Weights of a small GPT-style language model, trained from scratch on English Wikipedia.
Architecture: RMSNorm before each block, rotary positions, no biases in attention or MLP, untied embeddings, normalized queries and keys.
MLP neurons of a small language model. Each row is named by its layer, matrix (gate and up: input weights; down: output weights) and neuron, and shows model dimensions 48-143. Each number is 50 + 10 x the weight over its row's rms, rounded and kept within 0 to 99. A neuron's up and down rows have the sign that makes its largest values positive.
After each neuron's rows, "fires on" lists the tokens most often at its 100 highest values on Wikipedia text that the model never trained on.

L5.gate549:46 50 47 57 59 56 42 52 49 50 54 45 60 52 59 35 54 46 52 45 49 25 46 44 57 59 66 43 30 51 45 35 42 25 53 53 41 48 46 68 37 36 51 52 60 78 65 42 60 55 40 31 47 27 54 45 29 47 39 47 43 53 45 46 34 41 42 37 60 56 55 43 60 44 44 39 50 58 56 27 58 52 51 40 54 56 44 54 39 48 60 54 44 45 46 53
L5.up549:47 45 50 58 62 41 36 49 55 47 37 41 37 46 46 56 68 59 44 49 48 59 48 49 62 67 60 31 62 60 55 36 38 53 54 32 39 56 34 39 48 53 38 48 51 51 69 37 64 57 46 52 53 45 58 51 60 59 56 31 61 55 59 64 48 51 54 46 62 63 67 62 51 56 55 46 56 63 55 44 60 50 28 36 53 34 51 42 61 56 34 54 54 55 65 69
L5.down549:31 62 24 49 54 61 56 48 58 54 56 53 49 49 61 55 74 40 47 55 55 38 23 55 66 47 55 68 69 54 55 29 54 51 59 48 61 50 37 49 47 62 26 49 44 47 47 53 33 43 27 56 50 51 65 41 50 50 52 40 52 55 37 44 43 38 45 52 41 68 61 50 52 49 48 33 63 58 51 49 59 35 56 55 41 51 37 49 50 48 54 60 52 42 55 65
fires on: " of", ",", ":", "n"

L3.gate665:37 52 45 49 59 40 44 32 53 40 42 49 49 50 63 54 52 42 57 56 55 55 37 42 31 51 49 49 61 42 41 52 30 52 47 40 55 62 41 51 54 43 35 40 68 55 37 65 43 83 37 62 38 43 51 38 46 54 46 69 38 27 50 48 67 52 55 59 67 58 50 37 52 63 44 43 70 53 56 52 30 59 45 56 72 52 45 62 55 58 53 47 47 60 51 54
L3.up665:41 67 47 59 50 35 50 61 56 58 73 69 47 42 48 61 53 44 48 49 45 68 31 36 37 48 38 50 55 38 47 68 54 52 44 67 60 47 61 47 59 61 53 41 36 46 59 37 48 55 65 45 66 50 51 59 40 56 40 58 50 29 43 49 42 51 27 59 41 54 54 29 50 51 30 53 61 56 53 62 56 51 47 66 61 49 35 45 63 37 25 56 38 58 45 33
L3.down665:50 46 40 38 48 43 57 31 58 50 53 56 51 45 52 47 58 63 47 40 49 57 45 63 50 51 43 52 53 59 48 36 32 33 52 51 51 42 55 47 55 43 24 52 55 61 44 59 51 54 41 43 44 48 44 53 41 58 62 57 67 55 57 71 58 50 64 63 64 61 49 32 42 50 43 51 55 74 54 58 40 74 30 30 49 47 65 63 54 50 49 72 37 57 46 69
fires on: "0", "3", "5", "4", "vo", "s"

L8.gate119:53 58 48 58 70 53 57 36 61 46 52 61 51 36 46 70 72 45 55 51 44 35 55 28 48 69 47 53 58 52 27 43 35 45 37 59 54 39 53 41 53 59 40 58 50 46 44 51 37 60 51 50 49 58 32 37 45 36 24 46 65 68 49 61 44 47 62 56 39 63 57 53 39 59 32 61 44 59 65 44 59 61 63 43 69 42 56 52 53 41 36 54 57 67 51 51
L8.up119:51 38 67 56 49 54 53 38 65 45 65 53 65 62 43 40 52 62 35 20 53 57 61 31 53 55 45 68 57 45 43 41 50 54 51 43 29 28 47 57 39 49 41 50 48 53 42 61 50 46 66 54 46 61 48 35 38 39 49 57 70 34 49 66 52 55 52 57 43 47 55 48 54 43 39 74 49 48 54 51 68 50 57 48 60 45 71 35 69 42 65 60 47 71 48 52
L8.down119:55 39 55 54 35 57 48 43 48 40 58 37 63 49 52 50 49 49 41 42 43 50 42 47 48 31 36 34 47 65 52 49 35 40 50 52 49 47 59 48 69 46 40 42 53 52 45 49 57 49 57 66 17 62 57 27 43 49 50 30 59 42 50 39 61 43 58 50 58 60 63 49 53 45 52 51 50 35 40 53 47 51 41 52 55 47 40 59 38 49 61 58 48 56 48 50
fires on: ",", "===", ".", ":", "ri", "1"

L8.gate249:52 57 50 53 45 40 41 35 50 42 43 55 69 46 43 53 34 54 50 50 44 34 48 70 47 45 35 50 50 42 54 44 30 83 62 62 49 43 56 52 44 49 37 43 65 61 58 49 41 41 55 42 43 59 60 55 37 52 67 45 38 49 63 41 44 51 39 64 50 56 38 60 43 62 42 68 44 50 47 48 44 44 33 32 36 60 47 47 42 47 46 48 44 52 60 65
L8.up249:31 67 47 53 38 50 57 56 38 55 59 59 58 57 40 41 55 61 51 48 42 45 57 37 43 54 31 49 56 29 49 53 37 58 62 43 47 52 47 64 47 30 57 57 63 57 50 50 45 44 60 42 44 63 47 25 60 48 45 43 41 22 44 56 54 42 58 43 51 44 60 44 55 53 55 49 59 36 55 60 51 48 56 40 45 56 47 63 47 46 55 49 32 49 58 55
L8.down249:49 45 53 48 54 55 44 61 27 45 47 52 57 45 46 45 53 67 43 41 54 47 40 48 52 58 47 55 48 59 41 57 63 61 54 68 70 27 52 51 56 53 37 38 38 33 55 49 53 54 45 47 51 61 56 54 77 55 67 55 54 57 62 44 39 63 53 48 40 44 52 51 45 43 57 39 39 41 50 39 64 41 36 44 51 51 45 31 29 46 33 41 56 54 43 52
fires on: "),", " was", " more", " is", " an"

L3.gate164:34 53 56 44 51 40 42 35 56 45 56 53 49 49 44 35 56 48 32 61 63 62 68 54 44 54 34 51 44 47 48 62 49 45 62 50 52 36 48 43 47 67 46 43 45 52 73 52 61 51 48 48 55 77 45 43 59 57 42 39 68 49 57 61 53 52 66 42 51 61 53 39 51 51 40 67 37 50 50 62 49 65 43 58 37 46 53 60 29 39 48 43 43 42 55 54
L3.up164:39 67 55 32 41 33 45 74 46 58 36 42 64 46 34 44 51 46 40 49 57 62 43 57 36 52 37 23 55 43 45 51 66 50 44 63 62 42 52 50 44 51 56 45 46 59 44 50 45 30 58 35 62 63 60 48 55 61 52 30 51 41 45 40 54 52 42 56 61 52 49 41 50 39 50 54 36 60 41 57 49 52 45 45 38 50 37 51 31 65 64 40 53 61 60 59
L3.down164:50 51 47 60 43 52 35 43 53 45 57 50 56 64 50 43 58 56 38 49 52 25 50 57 43 56 54 44 63 48 59 56 44 45 51 33 44 35 46 34 31 62 53 51 55 34 71 47 61 58 51 54 47 49 36 46 45 46 46 63 52 71 48 40 24 57 70 36 64 54 36 58 49 70 47 41 49 56 63 57 53 58 48 50 52 64 61 56 32 54 54 45 61 50 50 66
fires on: "s", " of", "2", "-", " from", "en"

L5.gate462:43 38 45 49 39 63 51 60 49 48 56 48 67 46 45 27 46 33 69 34 32 63 54 47 53 17 56 37 55 64 39 48 51 55 44 72 77 36 52 49 54 43 38 56 57 49 65 59 53 49 48 50 27 67 54 60 60 44 43 65 60 63 75 54 46 36 37 53 38 37 60 60 41 47 48 62 57 43 57 43 52 45 50 28 51 58 45 46 33 64 52 46 31 50 42 61
L5.up462:39 61 40 55 37 58 59 60 46 50 61 39 55 53 43 31 35 67 49 46 38 56 58 46 63 56 34 35 59 65 31 55 44 55 56 62 61 64 56 50 51 52 66 77 53 53 38 77 50 48 44 50 64 47 52 48 58 46 49 45 42 51 52 53 49 52 38 58 56 35 59 57 56 51 50 42 40 42 60 43 52 37 36 51 36 44 29 41 57 60 48 33 43 36 56 58
L5.down462:46 26 35 45 49 41 51 49 58 51 59 37 60 46 43 54 48 52 54 42 55 46 45 49 64 59 57 46 47 45 57 41 65 53 57 61 68 54 38 43 46 52 50 44 54 46 51 43 50 44 43 55 58 51 47 59 37 48 56 48 50 52 73 43 60 41 53 49 33 53 57 64 51 31 58 59 48 37 57 55 73 58 31 31 46 68 38 63 32 54 37 49 59 49 58 54
fires on: " was", " =", " did", "s", " is"

L3.gate790:54 43 54 63 62 51 47 59 49 63 47 55 64 61 52 46 63 44 51 41 50 31 59 52 53 52 42 42 54 43 64 60 44 49 35 60 63 39 43 48 32 47 47 48 28 45 45 37 44 43 57 34 35 31 38 51 52 61 76 67 47 46 66 38 64 52 50 54 55 51 44 56 57 61 50 42 43 44 62 61 55 47 42 52 42 62 44 31 66 40 61 50 36 74 48 31
L3.up790:57 38 52 51 44 55 47 48 49 56 79 58 34 46 54 71 75 41 45 45 61 46 60 56 37 51 50 63 57 54 50 61 30 50 51 49 48 41 56 57 35 60 48 47 52 52 39 51 49 50 42 54 53 60 48 49 57 55 52 54 32 70 43 58 49 48 56 51 53 64 55 58 46 50 47 46 47 49 50 55 54 57 61 55 39 66 47 49 59 49 40 57 46 36 39 43
L3.down790:47 57 50 64 54 53 51 66 55 53 71 59 68 41 54 49 60 52 49 57 47 57 51 65 44 61 58 44 54 44 54 42 59 30 49 62 47 53 66 60 67 35 44 49 30 51 36 54 58 69 59 57 44 38 52 55 51 48 51 33 33 52 45 45 60 50 48 50 53 42 58 49 57 59 52 38 50 43 58 56 53 47 51 46 47 41 44 41 37 56 46 38 49 40 68 59
fires on: "y", "ad", "id", "in", "ach"

L8.gate627:41 54 50 55 41 51 27 55 52 64 63 48 38 67 81 66 63 44 65 55 62 46 40 43 46 44 52 39 38 39 37 54 53 70 49 63 69 54 51 51 42 56 36 52 60 65 54 50 57 56 45 60 59 39 57 53 42 49 45 55 46 41 53 41 42 49 48 59 54 50 35 38 52 61 63 27 50 44 56 45 56 56 34 42 47 56 37 37 61 53 38 47 40 55 50 47
L8.up627:55 40 52 42 64 67 58 59 38 53 55 36 39 43 48 33 48 58 62 58 52 42 53 44 51 51 60 59 47 38 53 39 46 34 38 49 44 51 62 46 59 70 35 50 41 49 43 72 57 50 44 57 40 48 61 56 51 49 50 59 48 49 43 45 42 47 50 47 62 48 31 47 22 36 36 47 48 53 53 48 53 53 65 45 58 52 41 50 54 35 43 70 59 68 57 60
L8.down627:27 50 54 59 36 40 56 48 36 52 26 56 63 50 36 30 33 54 54 36 53 59 38 50 49 46 44 53 40 46 54 51 49 48 51 59 56 51 34 49 56 53 53 41 53 54 59 52 35 49 54 53 46 40 50 25 45 63 54 61 51 54 76 38 43 50 47 35 42 67 46 63 55 39 53 45 48 37 57 69 45 35 51 38 40 51 52 57 65 49 56 54 48 70 56 52
fires on: "1", "0", "'"

L2.gate805:45 32 51 47 36 43 48 75 42 60 56 50 50 54 41 54 46 40 38 50 41 50 46 60 59 43 70 35 45 31 51 48 52 61 58 59 37 25 37 42 52 40 40 65 46 38 61 40 37 50 48 46 55 32 58 37 50 56 55 57 43 65 73 47 39 32 35 61 60 65 45 62 58 49 66 58 69 47 46 50 58 62 41 37 48 44 56 41 41 42 41 57 39 45 55 53
L2.up805:61 56 53 72 53 52 41 59 36 49 51 55 55 35 47 44 54 42 50 43 39 50 53 54 61 62 56 47 58 54 56 42 54 69 83 56 46 50 69 33 53 26 53 47 50 47 45 49 47 50 48 44 51 23 57 46 47 58 48 42 47 56 70 33 54 45 47 51 54 51 64 45 54 57 48 59 54 45 43 51 35 61 50 44 62 39 68 38 33 35 40 50 39 55 66 57
L2.down805:44 58 44 40 46 38 50 52 45 47 42 55 48 29 44 54 49 54 58 45 64 40 48 48 62 51 43 55 39 53 54 51 48 49 49 57 60 48 56 56 58 37 64 58 34 50 47 42 45 75 58 51 67 53 52 62 36 56 57 48 41 55 43 47 60 60 37 52 66 71 39 44 34 52 49 50 50 44 43 30 48 47 59 35 47 37 58 53 36 61 50 36 64 57 39 60
fires on: " of", " from", ":", " to", " in"

L2.gate142:37 53 53 48 60 57 48 55 36 64 48 42 48 64 44 35 33 58 44 54 52 63 44 39 39 51 37 53 51 66 59 60 47 53 52 57 65 67 64 46 51 62 45 45 56 45 55 56 58 51 38 49 36 65 68 23 38 34 44 52 55 54 34 47 64 69 50 37 53 42 65 46 54 51 54 54 58 33 57 60 34 50 49 34 60 36 46 52 65 47 64 44 47 54 34 59
L2.up142:37 61 46 43 59 43 49 46 34 55 62 65 33 51 55 42 40 50 40 52 38 62 48 46 60 54 46 64 52 58 56 40 48 47 63 63 47 69 67 55 59 60 58 37 50 58 57 58 52 46 49 46 42 41 63 31 32 56 62 45 59 50 43 77 54 53 60 41 59 61 57 61 47 55 47 53 53 30 62 59 38 46 52 46 39 25 69 52 55 48 59 48 49 56 49 53
L2.down142:27 55 44 44 51 39 64 55 37 52 47 50 52 47 57 32 34 55 58 81 53 60 38 48 28 66 47 58 41 71 52 51 41 62 63 60 49 58 56 55 57 67 51 51 67 49 55 54 67 49 47 39 50 51 56 31 46 47 44 42 44 67 33 51 56 62 39 52 47 46 63 45 47 52 51 47 59 40 53 53 53 40 40 43 58 46 64 51 49 42 47 24 57 48 35 66
fires on: "wi", "Mar", " Pe", "pe", " flu", " Bra"

L5.gate414:59 43 51 45 60 49 56 48 58 40 61 44 51 58 45 38 61 44 56 59 61 50 65 49 50 46 55 75 49 53 61 54 45 36 59 40 59 49 48 57 49 50 41 70 40 55 67 59 55 60 67 47 52 41 33 46 46 66 51 39 52 45 51 47 40 35 48 33 65 58 36 46 45 43 58 51 67 39 45 58 51 55 56 49 44 53 45 55 41 61 53 55 44 49 63 52
L5.up414:50 49 60 62 59 59 32 63 29 58 31 42 24 56 41 54 30 38 50 53 56 60 60 60 43 42 46 55 65 37 51 46 43 46 49 61 40 55 40 64 53 54 63 56 65 65 38 47 62 52 48 50 58 53 58 60 53 36 62 56 52 53 60 61 69 55 34 45 47 49 57 66 53 45 59 60 63 31 49 30 61 48 48 54 50 48 38 40 44 62 50 49 56 59 67 55
L5.down414:52 41 50 61 55 44 50 34 54 38 63 34 62 33 59 39 59 45 69 50 71 53 55 42 49 56 69 36 45 50 39 70 57 57 44 42 65 48 57 55 51 46 53 71 42 52 46 44 67 46 52 59 51 39 34 60 47 59 37 50 40 41 42 56 58 57 37 45 45 56 58 39 45 73 48 49 48 49 47 73 45 42 65 34 55 51 48 52 55 37 23 39 36 58 72 48
fires on: ":", "On", " on", "s", "on", "'"

L7.gate781:35 49 42 39 53 44 63 43 53 42 60 51 53 48 52 54 56 49 45 59 42 58 44 58 61 49 42 40 47 57 78 50 39 61 39 56 57 28 58 49 32 53 45 72 42 53 38 61 53 59 46 39 54 48 39 54 49 24 40 44 32 27 65 36 61 45 53 45 46 78 48 54 53 64 36 21 49 60 43 74 60 52 46 66 41 57 60 52 52 45 29 56 46 49 48 61
L7.up781:46 49 45 53 42 48 49 48 57 55 30 48 43 35 47 56 51 65 44 66 45 40 50 73 42 45 40 45 39 49 48 45 40 40 43 65 27 51 42 48 43 53 55 36 57 31 64 46 59 60 52 47 54 46 46 42 53 72 49 52 39 44 31 55 43 51 49 76 40 56 43 53 73 41 63 37 52 52 65 59 48 55 35 38 62 57 58 37 42 49 47 48 42 51 64 48
L7.down781:44 47 38 39 57 41 53 74 66 41 62 36 38 45 38 49 46 52 52 50 42 62 64 43 51 52 58 41 58 51 55 45 69 46 44 52 51 64 44 47 39 28 51 49 30 45 37 59 31 39 46 40 53 42 56 62 50 24 46 54 34 52 60 46 72 50 58 52 50 54 42 28 54 63 58 57 51 55 48 45 49 46 55 66 49 52 50 38 45 52 33 50 54 60 51 41
fires on: " of", " |", " at", " in", " from", "en"

L5.gate43:64 42 39 49 54 58 48 43 36 33 59 58 47 42 60 40 44 44 41 54 51 51 67 48 37 40 55 64 53 54 50 67 49 52 58 54 54 52 49 53 53 40 55 68 53 31 42 58 46 53 69 37 59 51 25 44 55 61 33 26 61 53 73 65 53 57 54 39 61 54 37 56 39 44 58 51 43 44 59 41 37 42 46 49 56 49 42 44 33 58 45 47 62 42 48 54
L5.up43:53 67 63 45 57 56 34 35 62 56 52 53 42 41 57 61 59 51 54 61 65 62 76 40 47 65 49 73 65 57 34 64 51 35 51 47 43 50 52 47 51 41 44 46 34 52 45 55 48 58 40 48 65 36 32 55 42 61 48 45 70 60 59 72 43 54 53 49 63 51 54 44 52 46 43 58 55 48 60 34 45 47 38 53 51 43 41 39 53 51 46 63 58 51 47 62
L5.down43:46 46 44 55 55 55 59 50 45 43 52 33 51 58 48 41 59 64 53 57 48 58 26 55 42 39 48 49 58 55 43 41 48 61 46 44 69 33 56 56 56 62 39 44 53 67 51 44 65 48 55 53 44 60 50 62 56 48 57 40 37 57 56 37 55 48 45 62 28 55 60 59 49 53 56 36 63 47 50 70 44 56 69 37 69 69 48 43 51 30 45 37 22 55 69 52
fires on: "'", ",", "on", " that"

L3.gate144:58 48 42 44 48 54 55 57 58 65 71 52 44 42 47 46 43 55 42 41 47 60 49 51 76 45 54 33 59 53 66 45 57 44 52 71 53 42 45 50 30 57 43 52 50 39 64 61 66 61 65 54 48 59 61 39 50 61 56 50 77 25 66 56 52 46 37 44 52 53 62 34 43 48 58 50 56 55 28 62 61 45 35 50 48 59 59 39 48 46 41 46 51 34 52 48
L3.up144:63 46 39 56 65 62 39 41 67 64 62 44 37 56 32 36 56 76 60 33 34 51 32 42 62 51 51 59 66 44 53 52 60 52 54 49 52 36 48 41 37 60 40 56 50 45 60 44 59 62 67 50 48 62 51 42 48 50 58 68 49 37 65 64 49 54 39 61 58 56 57 40 58 54 45 58 50 48 42 48 47 42 45 36 80 51 55 46 53 56 55 53 53 46 52 61
L3.down144:56 52 46 51 64 39 41 47 39 39 46 41 67 55 47 41 58 42 56 59 57 57 71 78 47 58 69 43 49 58 56 55 57 69 41 61 44 37 50 64 46 39 54 56 58 67 41 45 61 38 28 46 45 58 55 46 41 30 45 59 49 47 52 37 46 70 63 50 48 52 50 70 60 45 52 56 68 32 64 49 35 57 51 51 38 61 54 64 45 57 56 53 57 45 37 54
fires on: "o", "s", "ri", "e"

L5.gate15:39 52 42 53 61 41 49 41 41 54 57 42 58 55 50 43 57 42 63 61 53 42 54 38 45 35 68 44 62 53 43 52 62 41 45 49 48 60 48 40 58 65 58 62 52 40 67 67 42 57 61 53 50 49 52 51 36 57 53 53 42 41 33 41 58 27 54 49 66 53 53 36 52 65 54 40 39 54 54 56 47 45 38 53 46 32 61 64 56 55 44 47 70 63 49 73
L5.up15:54 59 43 69 42 34 36 45 43 57 54 48 45 51 39 51 54 49 63 59 44 39 52 59 24 44 36 56 60 54 48 60 56 51 37 48 42 71 36 46 57 55 40 55 62 52 45 36 37 45 58 41 47 50 37 59 40 62 31 57 50 57 41 38 53 59 63 40 49 65 47 55 53 51 31 36 54 42 56 50 61 43 58 44 65 51 30 43 62 58 35 48 65 58 59 43
L5.down15:53 54 50 59 72 55 69 56 51 53 56 58 49 41 50 60 42 43 54 63 52 65 56 52 39 53 29 54 35 58 55 60 55 40 52 59 39 38 42 56 43 78 55 43 61 33 59 45 44 46 52 49 53 47 41 46 41 50 53 46 51 38 46 38 49 55 73 56 48 60 68 51 35 43 43 57 37 66 42 53 38 50 56 59 46 42 43 65 40 54 36 54 53 38 55 30
fires on: "-", "s", "0", "na", "che"

L5.gate351:38 51 50 43 54 53 41 39 35 69 52 45 62 39 46 43 51 42 56 54 38 43 51 44 60 53 50 54 42 42 32 47 38 71 26 53 49 31 53 38 20 59 37 68 68 31 52 38 42 46 51 36 39 49 41 57 57 38 61 62 44 62 50 46 48 42 65 58 44 73 48 53 44 43 64 35 69 37 42 46 54 64 52 38 52 51 45 46 47 41 38 49 40 59 49 63
L5.up351:55 50 51 40 52 57 42 42 42 56 44 52 53 37 43 47 50 58 55 48 44 34 50 50 65 65 49 56 42 52 35 65 52 67 37 69 39 57 73 49 52 59 53 49 55 30 56 51 49 35 48 62 52 38 58 60 42 58 37 49 37 57 56 45 57 34 60 65 54 54 40 56 46 52 60 37 66 44 30 28 40 63 56 39 57 56 44 57 44 54 55 57 36 41 61 58
L5.down351:48 48 33 46 64 50 66 53 64 55 70 57 48 55 40 53 38 53 52 64 50 57 59 53 38 60 53 40 51 44 71 73 42 54 57 45 54 52 45 53 41 37 64 47 42 53 54 57 38 53 70 49 64 43 56 37 44 45 51 49 58 41 38 65 40 71 43 39 44 37 54 54 59 61 50 61 39 43 47 66 30 50 50 52 36 60 60 63 46 48 59 40 63 46 54 45
fires on: " of", " in", " for", " on", " at"

L5.gate501:51 52 66 49 39 56 36 46 33 30 54 41 58 43 53 40 39 33 53 56 40 44 41 46 39 58 48 31 42 28 47 47 63 61 63 56 40 36 42 57 36 54 60 57 68 62 60 43 51 38 51 37 69 57 47 48 55 47 36 43 41 26 46 72 62 52 56 54 56 60 50 59 48 62 50 37 40 62 55 51 58 44 61 49 51 60 36 38 48 57 54 49 52 45 64 53
L5.up501:42 51 61 66 54 46 23 55 51 39 39 43 50 41 63 48 47 37 42 40 35 52 55 41 68 54 54 53 53 46 53 46 31 43 49 42 55 69 45 61 37 51 39 57 57 55 38 46 48 45 56 37 56 50 52 50 33 51 37 26 30 56 52 55 64 44 62 56 35 39 57 50 62 53 51 52 56 62 49 61 65 60 66 49 36 48 42 58 35 42 57 49 65 62 39 53
L5.down501:54 48 54 53 45 50 36 40 49 46 52 79 43 66 60 42 51 59 55 58 48 48 50 50 54 60 43 47 47 29 51 40 72 49 60 61 54 54 56 64 56 57 58 67 46 48 51 50 54 45 55 55 58 33 44 39 39 47 67 39 36 52 44 65 42 40 57 51 51 48 43 64 44 34 52 45 50 54 52 33 39 46 76 51 46 48 45 41 65 58 48 54 41 47 55 58
fires on: " died", "ed", " one", "fe", "d", "re"

L3.gate499:36 41 45 30 56 48 33 51 58 55 36 34 57 65 56 63 59 66 40 48 50 35 47 48 58 32 45 43 57 45 43 47 61 42 63 55 65 28 44 49 44 54 33 59 50 50 41 47 37 67 54 35 35 58 44 57 54 50 53 63 50 51 59 46 58 44 27 46 41 30 46 45 63 45 50 40 48 51 39 55 48 48 36 43 40 40 36 42 50 37 59 49 47 50 48 59
L3.up499:47 52 45 27 36 45 47 36 60 52 42 47 46 55 45 58 44 35 41 45 45 35 59 49 53 44 39 44 56 40 36 47 32 41 59 41 50 56 52 50 44 47 61 42 53 39 59 54 48 39 34 60 58 51 45 46 64 38 62 18 48 62 64 59 59 45 78 47 51 69 55 46 46 65 40 64 66 46 54 40 56 52 48 40 50 59 52 52 41 45 42 29 43 47 60 57
L3.down499:39 52 49 55 54 62 59 52 50 38 37 36 40 40 54 47 49 59 54 45 31 60 42 61 37 63 73 72 58 60 52 50 24 49 53 61 40 48 50 63 49 44 55 63 51 50 52 56 51 44 56 47 53 55 57 58 45 43 47 43 50 45 52 44 50 56 66 57 30 58 48 42 42 64 57 47 55 47 46 39 58 49 48 57 53 78 61 47 34 69 50 31 42 51 63 61
fires on: " of", "y"

L3.gate567:51 51 58 43 32 56 30 48 44 49 49 55 62 44 64 44 52 40 43 49 56 63 50 55 49 35 53 38 33 50 59 48 50 57 49 47 63 55 38 57 37 45 70 47 43 15 65 49 62 54 51 51 57 36 58 67 43 46 50 40 36 35 59 61 49 40 46 58 74 40 52 38 44 44 59 62 69 44 51 52 61 66 41 47 50 54 43 48 57 43 46 51 55 52 70 46
L3.up567:67 62 38 47 39 64 53 57 68 54 60 48 57 37 62 44 58 65 52 56 64 48 54 36 49 60 44 32 31 59 54 51 44 55 46 38 41 51 70 46 50 53 54 55 63 47 50 44 48 64 43 42 50 24 46 55 36 41 28 30 67 52 39 48 64 37 57 53 28 43 42 56 34 30 53 58 60 42 54 45 57 60 55 59 57 55 37 58 42 37 49 62 44 59 55 34
L3.down567:50 33 56 63 62 45 39 58 42 55 47 27 46 55 52 52 58 43 52 49 66 57 24 45 55 39 60 72 66 37 62 57 46 51 50 59 52 44 58 42 32 35 59 50 54 63 47 39 55 43 53 62 32 62 39 46 53 66 66 45 55 59 38 54 35 58 43 45 43 60 44 45 50 58 40 44 38 40 55 60 61 42 39 48 56 43 77 41 40 68 53 67 51 45 52 52
fires on: "s", "es", "y", "dy", "0", "el"

L3.gate729:35 32 31 37 56 45 50 57 45 60 46 41 42 53 53 67 73 62 58 48 42 24 48 54 43 31 51 51 42 54 48 43 54 55 51 58 68 59 42 58 62 41 30 46 49 45 55 62 57 69 38 35 38 38 64 59 55 47 50 44 44 54 65 45 35 54 34 41 41 60 69 47 56 55 40 50 73 60 33 47 49 46 64 31 56 40 41 53 67 53 57 63 45 46 52 48
L3.up729:71 37 53 63 60 45 52 50 43 51 40 60 46 56 56 69 43 51 52 41 52 61 38 50 53 58 51 44 57 56 43 59 32 72 60 50 48 38 50 40 49 42 41 58 41 55 56 59 52 44 25 58 28 57 51 56 56 45 46 54 64 37 53 53 45 36 56 44 54 35 65 43 48 78 60 36 71 59 60 44 33 54 53 49 59 21 44 57 36 62 37 46 35 51 62 54
L3.down729:21 51 65 57 61 57 49 45 46 40 54 47 42 46 63 45 46 29 60 67 44 50 50 54 58 51 40 51 64 62 42 29 48 46 53 50 45 42 48 43 49 43 49 55 45 58 48 46 41 43 64 53 33 46 67 46 48 48 61 56 30 43 43 40 47 59 48 60 42 64 56 42 59 49 61 53 57 52 40 44 54 54 52 68 39 68 32 50 61 77 53 52 38 43 40 43
fires on: " of", " year", "ing"

L2.gate643:58 57 25 41 59 43 45 52 50 38 68 67 51 71 62 47 41 47 39 50 58 51 47 32 54 45 32 38 54 60 44 55 42 56 62 63 49 51 60 50 40 44 41 50 52 55 37 53 47 54 39 50 51 50 41 51 49 55 62 64 47 60 54 64 50 58 35 56 50 57 56 45 67 55 51 50 42 52 63 61 39 48 60 38 53 56 56 55 55 39 33 56 41 56 48 55
L2.up643:63 44 31 38 47 54 40 67 32 58 46 47 36 60 46 43 51 52 45 49 51 61 45 40 45 48 45 41 70 60 52 54 56 36 57 60 55 51 60 56 48 60 54 45 59 51 54 53 47 70 56 67 53 52 60 33 55 51 72 41 49 39 46 43 46 57 48 51 45 54 59 59 38 48 50 56 54 45 74 46 51 38 53 54 60 58 52 61 56 36 52 52 59 62 62 69
L2.down643:42 55 32 58 32 43 53 70 45 56 61 64 54 47 46 37 43 53 30 43 39 64 48 44 62 50 32 34 52 61 68 43 51 56 44 59 55 52 43 46 43 58 53 55 49 34 40 62 51 59 41 57 59 56 36 50 62 69 61 44 43 58 53 60 61 57 30 39 57 52 61 48 62 59 48 56 52 44 61 50 39 56 48 46 65 61 36 61 49 29 36 46 55 43 44 52
fires on: "---|---|---|---|", "mar", "Mar", " bar", " flu"

L3.gate787:37 34 43 59 62 46 49 56 60 44 45 56 42 42 21 53 59 60 50 53 63 43 39 23 41 57 36 51 46 56 56 58 39 50 46 28 40 63 54 41 43 48 42 45 64 67 54 38 39 54 42 58 58 65 48 39 52 59 35 54 72 63 59 38 34 46 42 51 38 65 55 41 62 52 42 62 66 59 47 68 62 41 53 56 47 57 50 54 45 56 60 51 57 51 67 81
L3.up787:50 57 43 60 52 37 44 60 47 58 58 40 73 32 33 46 52 54 37 46 51 48 26 34 50 83 43 56 34 40 60 54 50 55 42 34 55 35 27 39 46 58 37 42 67 62 46 47 44 52 50 48 38 68 58 44 62 53 59 35 55 39 56 59 43 57 47 63 43 56 46 42 67 56 54 44 57 53 52 43 64 48 56 52 40 43 49 55 57 51 51 44 50 66 49 66
L3.down787:50 52 54 58 51 51 55 46 41 32 51 60 54 55 51 49 61 69 42 53 47 52 60 66 42 57 58 60 49 48 32 23 51 69 49 48 49 50 76 37 52 39 46 50 50 44 50 57 52 57 41 45 76 39 28 40 40 56 44 44 44 43 62 52 59 51 50 38 54 35 48 57 53 40 62 53 44 59 40 52 48 56 43 70 65 55 46 50 30 54 63 37 54 52 45 48
fires on: " of", " from", ",", " for", "tur", " –"